Weights of a small transformer language model: 11M parameters, 5535 steps.
MLP neurons of a small language model. Each row is named by its layer, matrix (gate and up: input weights; down: output weights) and neuron, and shows model dimensions 80-207. Each number is 128 + 24 x the weight over its row's rms, rounded and kept within 0 to 255. Numbers have three digits each. A neuron's up and down rows have the sign that makes its largest values positive.
After each neuron's rows, "fires in" lists the words (lower case) most often at its 100 highest values on Wikipedia text that the model never trained on.

L2.gate9:138163124132128086123175131112097129121122157120202146136121139145112133126158117141126121091114110124100117091051135149124126105099152099094117139115116087130123102135133143129097135149157109154174145137122124109127123086122182103114125103144143053157130135115103116128100142155120159132170144150090097146148089106153139145136082162130131128075112120133189130142134118148136111117137
L2.up9:196103150123130138130126129139134156124083132145111147119127081116138132114126172118103120169142104150124147116185115087166101137120173142156140133182141123139118151150075129170145113113146145138108113090133126155120143146105121131122106142109108121153187143130127097160107112147155111135173154142131160162152162163143112101119106119106147139116145116130113111120125151153153106124103
L2.down9:126115125122111153144150163155116128128124136079159112129160095100137107108162123168082113126129129163147082167147084126179100128133109146143126152137196136112082162116188143098148144131097113166122115159089130127118106079164100101119145120126108171107128158109125142111112104086147116130120111127133101076135118130137158111129122136126098108114126103076128121089126145143124129112111
fires in: "was", "united"

L6.gate465:124174153116098124100143190131125120096156104090123110125108083127104158121148141107156158132085132134135131103150107151134128096131131144083100120075146117126076170094147061140102137195134108146109105147119162109097144119116155113145078131116137140078077140092125131133163129122141144167132113141138107100126154177121134104143145128152119153100152102115117084163140122116095098115107
L6.up465:114109123119120161149062119075119090126156134120187131130159152151088173153144164084127176137150141133144111120142117130143117157106166105121097088175127143141128130114072132164122104135135164124145146124107108152135176146139142124174134122081109094154149152119142137125103089120126156113128090106159129090114119112187114150101083156137110124123161117108097082148158159134131119124098
L6.down465:164132107142125132146139119119165153149136146100114114119121154084054110153128136147159110132161090143124144088118147117139174137115130135111111111136139088123156118111111142132133091112143125144149131145166150092143139174144137119071111126139142136109071097137131136146107139120169072065099156132119138125166095115139117104136086117105164082133120109146115179105110072144163130152108
fires in: "first", "firm", "main"

L8.gate330:080104120112121135118165121160123125100154157109129141134124124109121095097158118131133156170151139120136141083130087115139123119156139101136115133098118123147152084157169169108176155163104101141141146117127127129119134115118104100114159104129117092137143106128131114098130115140121123085129125123123102115131152112136154171127139051115129124159117138143164157116094077165168104114143
L8.up330:112133122123111142109138113131096149112101112119107111138108129090143122106176142116116123143147107121137141125143119118120124132109099107137129155118131125099141134152169140109126098135100084168094081151106164111113136090148168126151125135139093129149179148170137172094124122144151119085147131141142068160130077121128104117128113116127154136086134130134173163167132049101123141096101
L8.down330:114158129163107102156130152127127133094102079130139115159132135112127152093121106140108141133130093158128095125115125110127064134063138165137159156121142132100110169107133111120102100129112159118122118159130097169139104080118182090114089131167136135134128130098125120128109191169119104156164134113115116115125124163149073116150127155124100098141137133102164128147113084137122149148136
fires in: "career", "death", "league", "relationship", "defeat", "deal"

L2.gate293:087133165093126081143107170130126132104156119114158129118126152109117150170144149109102105107133118072055128127137132125117127120111131113104102108161104140120114129127122156125128123139173137151157112122126172132155105151127155113137143141137162076171078128122106180169122160117126131111127134135130105120193101109162098184128122141126165097156150156150155134129110072136088137126135
L2.up293:093164178130118092151112135101106105097133120090168155118155145115131149155141206112112131132164103059113116159112117104103120139097116141110106107144097150162129092145088120145148142125138132141113100104178132136137152136098150068158094111139140098137086131150098126159112140147130106093158133114119135112215136143139110129122107149131150130135171110167166126139143061123107148123132
L2.down293:118153125144092096114158099100154126074166129101141118151100101188125121134080147126124185137124118167100091117146115143098156130112111103146157126114120159119103128112095134134123111125124140148145105110144157115165170122110120105092108114150147102146107130109126073113161132147128113128124132155134128103115170158097183136126114124145089128132133121111133122100128140142136057138150
fires in: "2020", "united", "2016", "2025", "2024", "2017"

L6.gate650:148122104112113113125139140091131131166071143150136109144157114113139184104140155121117117153132112156117126162154146121100103153107168114135131138128112124144126159156141140161108116132171164147126146137153130115144170125129146143112092066121134141115156139146098108138156103112064134129149130138125129126133153144141122119132125117147101127131132089148094128129125115161147129129139
L6.up650:154142169119135120125156140131129141146128117114125106184119129166132149088103152170108125141171166122139126114120129125111109125087135134172138111077102120088137080119120113139140122104162114134066084096169131140106140119116103135139131073134129133146135116140143122152130108156142178117117152140106162176121108108114130100162093098153137090132129143139092119101090129138130067139105
L6.down650:145119120150128120126166107160088141129144088112140103133064128148124128141150177123139141113129119089081111142090131129110164092121132120103135129129126168114123174086131092123144138067128131125161156154076154151129109151135140113120129106120139109140123153119119131110124155128152085130140118114146154132138138116126097051167108149135138106159082142143170112142144114110119098122136
fires in: "became", "however", "been", "different", "several"

L5.gate324:097143141122125134063127166111087148143150131112124144128127143155117122087141146172148159149124115128111099081158179153104108090110146105156107161109137128134131131119157126154115104162125115129163164140115128122169114086145138106133120088116104129132104142128157114100111104144121106125118088161142133049071132137118132131149092113155133150109115093156126149143139149125129110120083
L5.up324:087126155164079144151154136140102138126146161150148123107148158142093132116128104124152141100078145088110149117110121131109107142121114126143108094163201127173140162102104124110116145146140141134100096100162144118103107136115155171158084101111122101154144115140143143137149135128173131129136130132117111097116151125157128111128112119141091127124160109126108055143131104127151154109166
L5.down324:145124132127151106117049089104145116138146093118145131125089179103142160142107144069107158114095115187124117103149141141140137121101128122171101094146104143110087128132119118094125155142105102097130140145140136133111143130131153139103110078093157164126094156124111109138115094126113185123141121159145116124122102122142116089146075151136151161106145136168141141189119127122137154135084
fires in: "first", "main", "fifth"

L3.gate340:159142149150122092134129110101119159127110124130081163111137198171079138105106074121145175130127110138109121154158113103116114147108139113130147103158138136138140150113108140114181176142170131131124095113124130168097113125111126102188122126101138125099141109151136104149127114152135109142159137129127082113129118141114136146137134107142096123102134119121135125122131108157130127140115
L3.up340:167119140145118104167087110119139162113133128144105130138144149134072167103091089118126166139100116140101151167151176115081109144098148126125115137138131151114124132146098138097133204152135151105140106139126112157100114152145112107164141134128116099133133083157158083128133088185159110174122126126114108087138139130140176172115117122098108138130131146093111133144115124125126135158116
L3.down340:100118151120121129150129131130088120132094117122142139123163122118104133087136129141116126139115131185127120104126089106150146123143170120156124147124134119168145132144149153142140102151115095070124109122120142137088103143088161143137102123135140133099145133159093136154145152134156157135137150100116099093111100120132154143112150119107098139089114186105160164121160115099166118136087
fires in: "west", "boston", "best", "awards", "east", "university"

L5.gate223:127135107147134137120181126147114127150110145133144109165107083120131150128131089105092179148132134148097129089111123129119139136112109122133140101121168150149128100144106127151153143166160087160091109178159107096142130100168156130166153149108155086083129122161141140137166139099160128160134141111123150061095141141133121118123148095143131112090136131112113089106127150147116120118099
L5.up223:113092122114126129114083169130113160103128091113146121118122118175127076142121127115098178152093138143144130125127115144059113137165178145143139154162165114101152151118103056133105137085117145105118098121156142062143126108125121122136110129142106124132113143120152115115127146151154122129158154116181127135109130139120103111121131086150146111172141153148182137119146139129094128126137
L5.down223:134125129129163129137158173145117107121172110166158152098105107108148135135202132128089131113128189142125095087127164100141149150112154140106123134113121127119125107113142134146091086139128069131161121068095104172142131130148121137126136133128089110117097093119133179103125083147123123138134090130103170151112127141146122093170153183144140141142149136171085137142128109101137113146166
fires in: "become", "became", "becomes", "construction", "works"

L6.gate54:109100104087113094139173185088170132150144112082155151117099161125115164159121148078113127119127095110082163155096134123147116115101126119104143134144126104158168102137138095094102094151126131134090131134100132163116143100174119115123108122128104119117136137125135124123085132158115092112142158154110152132140103116120159073167110097167159098126131143080122088091108125143138129139073
L6.up54:070155122123148145104165146142138084129140129131091142114162104131177123126116124153136141128121190162098109117125150141148145102130112125145162146144145107095145108161069129176159118081120102138129129120139120110113125130107082083131102136153112171119165129093118135131164140083136103148113154103102142130111148098096078106132107139102126109139122136115157128122114174123117099133137
L6.down54:143097107118103087121146116099160132154157098100121139144121137103084146131079121108129123132124141129111114146127158092114107118162133102114155184105106122122141148161105146157166179145098130156138133142153137133125111110135107152133110161119065103102163153115159160134078102085122149148120158109138142117114118171132122129106129117114161121115164118102111137094122131151116114156121
fires in: "during", "century", "do", "established"

L3.gate420:147174110153104159104147138144140149119093135112136130146171173097117146155118130157127093150158146116115097172132121113145143106104134114136117125132141094105110097127107141175111155120132097173121130128118174107104120146153133154136136146123108125174117100105144100141109128140159106169159147153133142119117139118118138133148141120207099116151096112121088173138113127101146128144133
L3.up420:132120139161107110107113145114134165110118118176129168152143116090153119184136105155137116142157129172131137155135152093120133130144105130134128104098155116124152147144088129142137141122121125152124044095143152133128131140185118134122129096134131141167170121118116084102123105143127104114124136143051165131125123107131146142137167134127144113147123121103116131137105142162149133142095
L3.down420:110156146146183109135102151088146161127093128111138126148101085140064138119073120146118125145162087138109125138120159095083062115123098123105147112117095133145108098117121159180149168113138118127099146114132109136139105092145112151116108153106103150146138104157098112092163148096129137163109103150130143139119134137155153123112175146100091100150142132138182134151150115125130147086109
fires in: "born", "beijing", "beebo", "aegean"

L3.gate539:179103129137148047103096157113143150120118078155123171153115140101125120166158133125142132163128121173143153116133095123121150167141156108138106168172162121077141141132124108124177145134145130150121119174107112163104121151142132120131127164142118065128172114107135132172130142137106149174132140142163127143168145115131146143150143115162143105149109143111123175107125118145112113172122
L3.up539:155136121109099093154130119126128132161126143138115106171120127164135156135151108102131148100101094131166140137124135092123100116133149102196137118101100159127134166112108123115122136121112111151167129111156140105121137162126106096157136130068117134088110144157147137143146107122098149141147112116092109082145151137130113136115132135156103162115117140102137159071177120111184094156106
L3.down539:126116113138166156135124130139086122155086112153116155130108118152105143129087102108150140166121122167147102104134120069150122133110152134127103110166124133144117150122122100117159120136139116071132136128126122141061107129093127085125150119170121115113155128151093190157161139129146135174138139093113105092116152117128143072127121127097107142112107146085195129113149136164109080133091
fires in: "international", "eastern", "northern", "western", "southern"

L2.gate45:149129133110139151121153132130142166114162109098094156128131142087074095153127114166135123113120096161094173178123139124103147147165152148103114111153134160160160109133131154133150109115141128143161137102133106119085136107135096131103142092113133172161132153107151094099166116103167130165125114114103186147146091153109164136093168171115153161061140124135100108168129132096101155151119
L2.up45:143137122117121165130145135136150155110120109095079124151142148065093094156149154162130124141157084150089119129102150117107132150136143149091123135149148147146127110135136140140148079109166128117170141127108110137097126130131123152139130083128142146172123130120142117094173143113138148132119117125098162137140102189088154125133149167123119135116127121139098135152124119120130158137132
L2.down45:112131176115161176133128104106173124108131121119104134103120180116070136128123103156136088119164099113123120144147135117132161130119135147138146091138163142123140136157113134163137098040134112120184116123096105165110140103119127123134168103141158163131144130149118113089129093157135085122128142150120148137159075175150193081138152117129143096107086137144030138140129094138087130107140
fires in: "he", "held", "height", "head"

L3.gate682:106129137124142114084127112085168127149113122166112084157126122154100106134137112169124148108123161135122119065101128125091115132114134159165142130117105108110108125153125160141141110108119114130132127093116147114131132155116161089100103121137161115151098107150126176167159129111128136134132132122131137064140139143123131132124122114135098145123097106112136119115097134096114123126097
L3.up682:099147179150145131086132121119177117152120095164118087131118148152118097136141065130123138094131143149142111073122093124086104142099137141162138138091100111078124126143113136149116129118129129135134122104122123100108131142125134093114132115130163100126107083168112166152153133127120174141124175128146129093131142141136137148108114148128097152152120117106116103108128115124112117146087
L3.down682:118104126170145091138154161132152081136145104133105108139101171174091104162113073106100129098101145106162156159148105119137138134108089139140125107132079129079165113137122104108149131112114139101108090094106114129124092123160141101122151106127135118158162161154134149143144104136119133127103121136137152110133134141115128105129137136123090111161141176109119126144120159069102064139070
fires in: "with", "bishop", "by", "within"

L3.gate587:107151131109145079141155144099151138138099127120145115140126134149120130137132092122112163113122143143136097132117131108135107192107155103132123116103105100094106087178154143151120088119137124065110111130138119134183112112134134109125121108131140143135149113124151121085142162093131116116145150115164140091122168141148135111143146067093167160150117151132121107137137123117142125100095
L3.up587:125131121139145061144132164093149139146131118098150091157145133136101105149136097142098133133135133128104116085144130091111104208138164123113139129121105076125144113174160161138130110125097127090133134140145131110154110125124130147106118127150133147167161156089132126107134167078110109111125146109143143083132161108143146097164135086097173162168113184113129114107133128130122115084119
L3.down587:101127133142166116180150129118139128139140132116118103139095151171076132137079103104139142111139097116116158130124138101138104152118107145121135110125124125102117099178126148135143139150121106120129126112116110109146086152143149104118138101081171125160160059133149134122196115121117098127128124156109162111135179117121092097114133108116146111143130161128131113133161134114112052124141
fires in: "with", "by"

L8.gate109:124133113148100127122134117108128111123149126182132163147199141157082143075099164123129156157121097153144117117097165144127120113130126156131114125113110130115119109104156135150116131117124134149131119114104096138112200137146137098166118124112124160120173105125120102160113126147125145123120093122144117155093148109103117085147119120161101108118093108166118160110152137147113112146095
L8.up109:120159090158165157099145102093122155125127142138124169168152186142080156120112141115090102125179136110098104067134119134113135106155152155108110139120102146136123151133130154159121145120149112171133174136101081117148099090170089151149113108077158135148166106132137118146101156137111135126100080112117137144160112118130116117152107121159136152151125132104142120099171139128130106149133
L8.down109:071143118101124151131130130153124133095132103151168130154147168127090142112118125132079122110116128096151069086100138107139157128154157123125126128089100121180115139126121125138126121134158113124113129099144124167144101137132120113094109158093100124108173139149147091082171122146176130146091104100100146162147151149144128119159138124117159100147135159055190126123132123122130146162082
fires in: "all", "following", "several", "different", "are", "influence"

L2.gate385:127078151133136115117184166159070166110138135137134129135164129163169132143115132121126145149106121145133122124110130133144093088111142100156168062141153106124135160108073180152109107127105130153152116115128145122140122123140141136132099120136148112164130132154151137117143131143099092103156148103137091134150171146156156101114086081132163109180141065127144090132119146145101123123145
L2.up385:131099155125143120128195182173111154123166128114138151148164146153168159133148138129146128145084112124143105105111147143134103069111143090121150104150124096117135159067114174172151110129100115160159108141140149139151156148143140151112098108125133126158118104136150131130129156142098095154127159102112098098136160161158178135133070123126128140125138104111112119112115135139109124110138
L2.down385:114128175140164131132144166132107108147140123154102141128152126173163126132107102109141134112086153164139085136113115133146138121110128120142163165139120119090103133084080160116128137157104135124151139120102169088191150142152124106124155106151172116172129148166164119121099124119109123110172139150100135123136150146155155107169110130075162149143122148099112111148102144086089101146120
fires in: "released", "season", "bass", "baseball", "based"

L6.gate433:141108157101167123105126125122108147138101169149128112138096126106139118127117133124167170134126131096152114152085126114142086165151116081082142151159177104172144075118113132115152126109172140155097100113136112133118095121147143128151119123131121121113135143104145130129171130157152150132118179147122141155133111143141107128115143145118103187142094117140112112140130156130146122102115
L6.up433:126140117115119140097140132131140156186151130113168133137126139120137108084138184163104117114150120153163133111124125163072104168162128155117100159087099170150107171106108108146143137143160093098134122108103098127122153116131091143129091089122138143121106147118118185099109130188124141110109159101105113115130138093128122134115175115130122091134129108104115120140110163143158108097096
L6.down433:116089131124101117116137080121163132102086137122105157090139119106113129141157112133125152150104110142170129105146124149138157117129114132139137118136137161118156090129137160145092123126095111120130141141141105115127122120126109131181103104136124162178120110127154139146083135144129104174132127110139162114091122137155155107123111121126099121064125169129124107106131137126124133183110
fires in: "ii", "iii", "xiii", "nominated", "nomination", "national"

L5.gate279:120103174127111162126126134178127153127176172095077134152132087109130119111082057151118118142134119135150111149110102100138159113092119149111092126106141117136096109111155135161163145090155107059116124163159130095137114173105168144108140095132115147126153128099167138140134157123140134150119139140120173102156129098114143116137105112126109135128119133101098162129133152148132139157133
L5.up279:136166158148139140102129104110087143155138112129111159118125133103144136149118152187143134088154118149111124084153081123159154162128132105120137104146129095098130170148107119142105105128119150108124150161109130104163127098112173089136108076107126065158158072114084129106137113138112168124158130101132111144101118102153105128159107158129105086121131097148125107124144124164095134145163
L5.down279:127133164104135145149138078134105132126156162112103130142126095110138117137129082144174099146079122133159100206120119152118117129114145169131132105141108125125150102106160127130101097151150145154117104122119152127134129112147107137153129132151155135169103151180096105122160171147125140103139137149110097126151103127146147105128135143132097117129117110118159068149112148117142156096193
fires in: "1", "each", "21", "2"

L2.gate279:100149062076114157088143144121113113151150107141149139123109118137101111128130107131101166116189143099113159114092156137126109126086143111115102137126097068145092152078106070099114116122129076178119123127125119096131132139132126135094137156145118118170142101140106131101121097100097076151138110157135133115096111077146137150127136092133139192115130141112145148111095146082149137110164
L2.up279:109113074118101137099162157102112103140147127145152136112129116127097116145128082113087161105155133122118151108098160121111136145093142132109089134116117090160062121101101095096114123143141073167122131131131113096120156132144112161078146156146117105158136084163118131114133100110113064153128102157147158150080109087156135152128114084116163165127106123122124158115114157067154135107155
L2.down279:091138068108130123120162153123129099138135111096158113138111105150095125133142096120142140117152148116150150121108148112090126163101155116144101110124118096135126143140127076130154115127117090157143145125138140104127103128132131127141128156148132130155154082132082112126127131137108100145157142141115111109117137113148156070105113106112153156124155128138141120071151160125125098152118
fires in: "from"

L2.gate84:085160132142123134145151150144099159141127127148140145130107127115153121117129113133131151144134132126095128143142112152120100108113084148130119140165096168141149144114098140128137148132177102169111169136119125164149177139121115128134139097131134137108160129105124142138090107163109152145157102116121101117194158102126137138111109133102100148098146087154151146134089143131136131116131
L2.up84:093169112104111143131137139156115144145099154133090112139092163103167116122125149180141135141159123125125119103125120162090100121123106123140140124157128155156153125104115154091129127121171118158110127136117160158130182144126126124135103109156131124116171154104111131136127121130125145108173084158143095135197161117110128141142120134122115137106154088159175133140121127095118146130129
L2.down84:080125128121111111155071119126086087107114144130107088150100101141109149124088132132130128120147104113129169133082145109148155146173126157115121138106131121084088130108134100139130170129136156108124115121129157100122159108169165092130167123149126138139146169150178132121079107100139112101145167113135154122130156118155148104163110091132146103112114145116108138112103100133152093156182
fires in: "de", "defense", "death", "defeat", "development", "deal"

L5.gate623:119174122136097105125131116149158130114133150120118148086147139150093157120155125137139160145125115094150102101118120115126110111095147124142152133157159111120156092130115142178161174094079174175139134108182156152107128147177108128143171114147150140155096121108140104098140123109146103130128113150154149101114123133106135129192099166142102123111144124163125127155133152141128124142120
L5.up623:127116176132148149153122095168120112097119104120127123168100135120102118138125149124126146098144137123151140153117109122096097104133133084128104129124164126102108123130090147134124116121141132091089133097134172134104113188138115104132096115128098067125129115154130106140118134168086122123164120153125133104127144134155162119108114134111132112126101121113154098107124138116107138132163
L5.down623:151159115140143128164117151124129073127090127108143190151123144102083110119097147107113106114114116132124139163151156126090110146153143143142149105134165166085134142096156098125140116083115127109106112195142098094137115144153187141118113145142157105073152093156110162132107146148105080207123112136093134108132093154097117128119166181088152158137112164132123104081172147128168139129159
fires in: "born", "sources", "source"

L10.gate35:117119155151090118128137105118094136133111098114127164148162140125133148148146105136164118094154145134086090110129156141126133176141156143151146125144130144155131128063158158127168082092130105131159138166139137136101147119137144082111153132102132187130132163135150128108112102150135127141125098161149132150129089150159137167124084127138143140092117123105140117134133113092104118133176
L10.up35:144094160143120125149120123175111123102127131172156144148118128108119142133119137119151127116113130106071157151099113127138116155120134135142159105141150147101084114139130156143141103108151131090126134104139075140155154171094137152125089105149127149132086084118132099099102096136110104122126149142142088125144108162149171089154125129098093120150126082133148089158080122114131147138085
L10.down35:095172179155142175140137152132172131140104095074141157086128182114119106159168106146158107128121164121116137126124123130113138130104143169143136114158124156161169132141153106140126129102144085100124132183118118146114147149097152151124138114156172140147147113139136112117160155115158120113152151144132146089139109138129142148132147143115118139057135140097131152078134079105083102119115
fires in: "also", "he", "has", "head", "education", "events"

L8.gate274:112155054139133137133163061128115153116102100133119138086123089147140131130192135163117159100130117138151152083157123097118109121118102124104143175138133072125094142154130126094163084160141119098105118157110143133146123108142133104147133128175128145086124135116129088086112143098127129148133113123143116142165127135079162116114154141173180132161143146113129167143120143132160088119097
L8.up274:088115098105133165119110133171133139200118129117143093132139160118122122131168138100181136147134141152118138160132151171134129089130150165117120135157121113119151155146152095126124123146132144086102124132170152135081131130149104141146156160110139144077163152147180131136128190124103099124121058108098109107141141124122169147169146118141173095144141150119172120121136143101129160117134
L8.down274:151172099104183159163122125140142126104121147125137090090124121052072089132098176095154138149114130150069131128148143163128116125110137127160120060090108153105149130085140134120156134120120103132165136098159144146073064131137145151140121154087116188113151153108118119147128147140162099104140120122123131100127120171099142132156135128127107075110107144113103114128147134118131098145112
fires in: "production", "director", "directed", "construction", "joint", "free"

L5.gate181:087160163066106147117120098128105095140133089133133155167147111150089110162138136099152120133119110136134089105130106164137138178093156136107152128148139118127126111114112131133150116119105129108109107151099120134131138101154147165127105171103091100142104082120086122130090122086134103140068120140120122161163153094083145081146145175122152133073180083108126123168156197164162101158143
L5.up181:119165142083164111089117126142071096160111121136121095141132098112131117119130167136107103093077109168094122129089120143143125131116139111165148145153120112139110133115166113116104078116114073124141140121132127123094122115117134125117114085119121115139113137120169129137159140113160085137137102128108138105095173156112162091168141121130076105172090144099100137125162127070162112147127
L5.down181:125139107124139123096113125122112119140163101134129104111147125129191106158072156143156095193133145114086121134116139151139113118085160141155119123124109126126113153171121113111134184142155177129099136071164110138119126137064154128151139100162117128139117108140135118093071144094123085108106130140112129163158133119123116124145149095110143130126192146113162129143115136119166125133150
fires in: "until", "between", "year", "aircraft", "years"

L5.gate267:146134122173115163086133088149125087127118138173109146118146134157156145131137153139114170117151126127119129113132136139118127176151105163110081164108121110119128177113144141147132144089122143114122096124121142153122154116155140129146119108128128111109138131166150127091175148149151099137111167125132067119139117153128121124134080132094100107144160143117123111127123134194128154101118
L5.up267:128105119104150158122121102149125168105111116122147145141132117170112103146128174158127151155123105092068096131152139085106186156143135144134143108106158132143156095076129143107135125144120121167158086103177119155115091180118119152133131105132151085142155121121159143137133104093135146129118135149095076131148121119120118110114125117130149148139150138098109092131089159152142151104111
L5.down267:115108127127170125141138139110194095141111115129105139137143155118097107125092139117162112121118102142151093122123120134130102143136103119087136148114077118151113151146172128069102123119133183107128129120069151167129151114115098151156149088150112135124139118108114116097152116146127137126133132099128174115134085141115118071105115144155140151135149131138135123097149155121136124142159
fires in: "championships", "championship", "missouri", "modern", "hannemann"

L8.gate230:143150108110113158140107085141122155112152163114108141148137165109199146118113145126133177142129153127095138191128117131104137133133148134151116157161155097116131154147101130187121153177137123128105123148088125139139138180129150124159176096086137128095075119108145104158136118146124099143155146113132115145094123171127108107148133160101127111127136100137147128157147116124113112124132
L8.up230:090108102112120100136158074116174194144125137102105150128154138116172103105159129116176078160095155113104134145096132139152137156094176139169109149126124140081144114139113151114120173133158099116104164110157143112127136130144144101069122121106137163104149164095120120112156133146142092178137145095123115141101147134136167131127119170136096121131123152138118122139165126100089120155134
L8.down230:107138129148129147106113125186135110139125117132114129148161180153111099113131132144144160131141092112121129169148163097149112116126105104179116133130158101158175155165152089128120163131131146122142128151115136106114154125130116107165140123098156106119088078153130155171150144130147088137142133152107115148144160154121138120117115080126092130152091109122148147108136121129111139184113
fires in: "north", "south", "east", "west", "northwest", "never"

L3.gate312:141145124177078130141138125109097132166137129097129110122139075130136134137137144108140144069143137160100132153108103119127137116133178120085109122125110106138123159131169110140115125155131166108136161123139119131117107078128122065143120163132149115170102128121151156145159112179136179120117142141130128125179117132122114145126132116115087090128163145150135110130166123116094158111126
L3.up312:109173123160097142113142117130143147161149107110140099119146096154130126185092123122089130083123122146111132119114070092109158080095110163111120144140149125118142141146112126149128119121113159172126144131108126118141133111128100093149154188117138133178101155116116188138168117141124132122122137133127149132163129146109103095119129130148092105139167113106144115130137120105077142124139
L3.down312:082110083116130183095135097153089113128207086120126117155128125183099160156088153173114133083109160135164053144131118099111153126122113160131097182131103171091128103121116096119163114088135137134158117093117147119150105136138101140153147105135122104149124157151155107160185105140101138115105141137148148159103162114128130135114115120077096124143111157122125115137165116133138134132135
fires in: "2021", "2025", "2022", "2024", "2023", "2026"

L2.gate673:075119137153085104102141164095087151142097115104146133116140140104115114138108161150137125136134125062121149120098165130133169131140102137099126132137111130133121145156111120126170181096148100185131125113111131123125140083160099142137116095155146108162090146131141164156121131140144131128126130175099147118132103105100132199130148148148147095132151160173163075156112083102112130074151
L2.up673:127128161162100095112131164055159125158113130094152122137154126112145142150097133091082142160120115116074151121155152124108140086166103107137097172147118118109095136172120149153142142116145110119147153150125185124122140113145123124099139140143148112123164143118115115155142161122140137128112151161127140159173161109135146148138124143141189115110100143122137087124111078104089134123162
L2.down673:122179117127113092109130149123120148102114114113149099099107170164076100160112133075095152140089118110109113130139165121093141125150125131088143149118151152137080148125092116136150115106094166139130109126115175113160161087123101098091106160119108135160087154114138129111137132147124098143074108113126166188152161112111120142138127115085129144117084138142140160141058090126085141079129
fires in: "united", "organizations", "2023", "1979", "international"

L3.gate698:177127103119123102173173098132131156132110097088144101131128163145107150103109130146172141163128080155133128127140080128128107142082144108152154090140171129114085128153112126129132164128153140148125105112117118099104145113177105109097150144126099125119103145121103125116109129136139127120139141094136147140114139110111098088077134146154130157114129082141157104173133164140141111129173
L3.up698:151140163170143126162151131084159142164151081143069145108116119158129177142149152073099149125108091130175128123120122126130151173073098140122152131128143124109128111122102081155146157174135097134121161080112115158126139108099130121108115137130145103144156120109152111134108116147123124111182136141144089108132082136109138131139138117134091134116121124117111116136120127158112123158112
L3.down698:120143114127124110130166142142185143190140143111083130187105104147138164130149158090124145168133124129175095160174128142133193204115106143131121154149167145113118150148171140164144129116142115109152139107161122179111134126175125127128152130111142146139084132132126116127108110121124083110134160133133081114179111081138148087113161114108097099088104148139137116146109126129181137148092
fires in: "most", "boston", "lost", "post", "almost"

L2.gate208:139138112113131132136143119129157145188121110127124099106121134107144118130077135119089199160085129123109132157152179139153124077122127091135132138133154108124123188126147131137105098106127102116076141183114153129160144062114154121153144165121118132150135152120120113139142108107118114124134075131150130140117165112137129091127108103129155128178140126120119143155123150158121147098150
L2.up208:114122135118108126103128115107150159160154116146116120124090111117150113141123111094124148133074142163070129120181143139104114116160153122117117136137157119135099158126128142127130089116123138097104130170152139108155145097103119110133131157115121160138119184146152102141141148134110103126096113117170157136129148113129175109169122110094150125163091100143105185144134165166100119153136
L2.down208:131139100118151076106111154114117185187149157129097101138143130104145098096127104158102163124126088126106115134126125138158110128108134147100084110153098111156142128134125140127151092172183133107097112195129127114113157079109134104119128172142175123123137143161141144131128128131109127114186117135097144130123112135148173136153119114144157147147130165138133124154129097132119132096177
fires in: "became", "become", "bass", "based", "but"

L6.gate413:144166152134142100071083086118135131160133163139072123158129153123115118165126159169144176167178101106139142116084140121135124148082138140130121115108111178120158126120123179100150122101123089122109118154093129143147136158135119130135131121117152135115098131129109096133092156132107110138116121095113103136120162153102121114134179105144129123130108146153145161143140118139127142148162
L6.up413:115116124086102131150139135127147132135145126183126125118176096128137108101145127116151111116113129110137096129130160096132139141091116138143122152096092126119147143106115132161167140125130147107147124122158101076089137171140119147086137161114124107155162119111091171141125107138124121138127123106115151147100127147161148106135085099126130151140150152122134162141145120132127145132093
L6.down413:159149131154127118181111099115160092154152117115092116146151120096154156134121125083153102123137147109143126097098156120128112127121055123121136136110112122130101136154126130120104107093100141134152153123061129172110119158140122113142143118114106150183106120138111134146113147114108088099135112143116135083110089159149083125157125134126112087135111140150107140145082143114119074174102
fires in: "international", "performance", "performed", "northern", "portrait"

L5.gate668:143128082106138112108145140126094095133119191119125137124165124128097115091127141128104107127116125089137171124084092133100138143117157104147136108125128117150130159143185122136176108096096166161141141097164126115172084105110133126108181159131062120119120118131132119135109113102114118137133144121126106077108128100097137123144096082100128133102111144124147155155114148093134122101146
L5.up668:103158098110105100118141113162082094146162162090179106168179145106110124114152127155105132122115149149116126148115104088118104150115147118132122153161137145127116070127118137130111146104099160139200126152137086153139128102118146094132150153111093098125123103166126145138135111138111072141120159167131084129141148161109102123149095151138137122110137079139166136105140146121098147112133
L5.down668:145112144093136133088107181099090101114162150116140134108101104102044104103076119158123138147080146101122120154126097088120117163131132111130133093131151115170132129144152146132104086105127107131130146128175138135165121129117139117124134104141117083108107132090109170120078147112117095154115089107153128120114142130132125107126105152092107115156154097123095148166099142084145125167121
fires in: "between", "february", "from", "seven", "week", "bruce"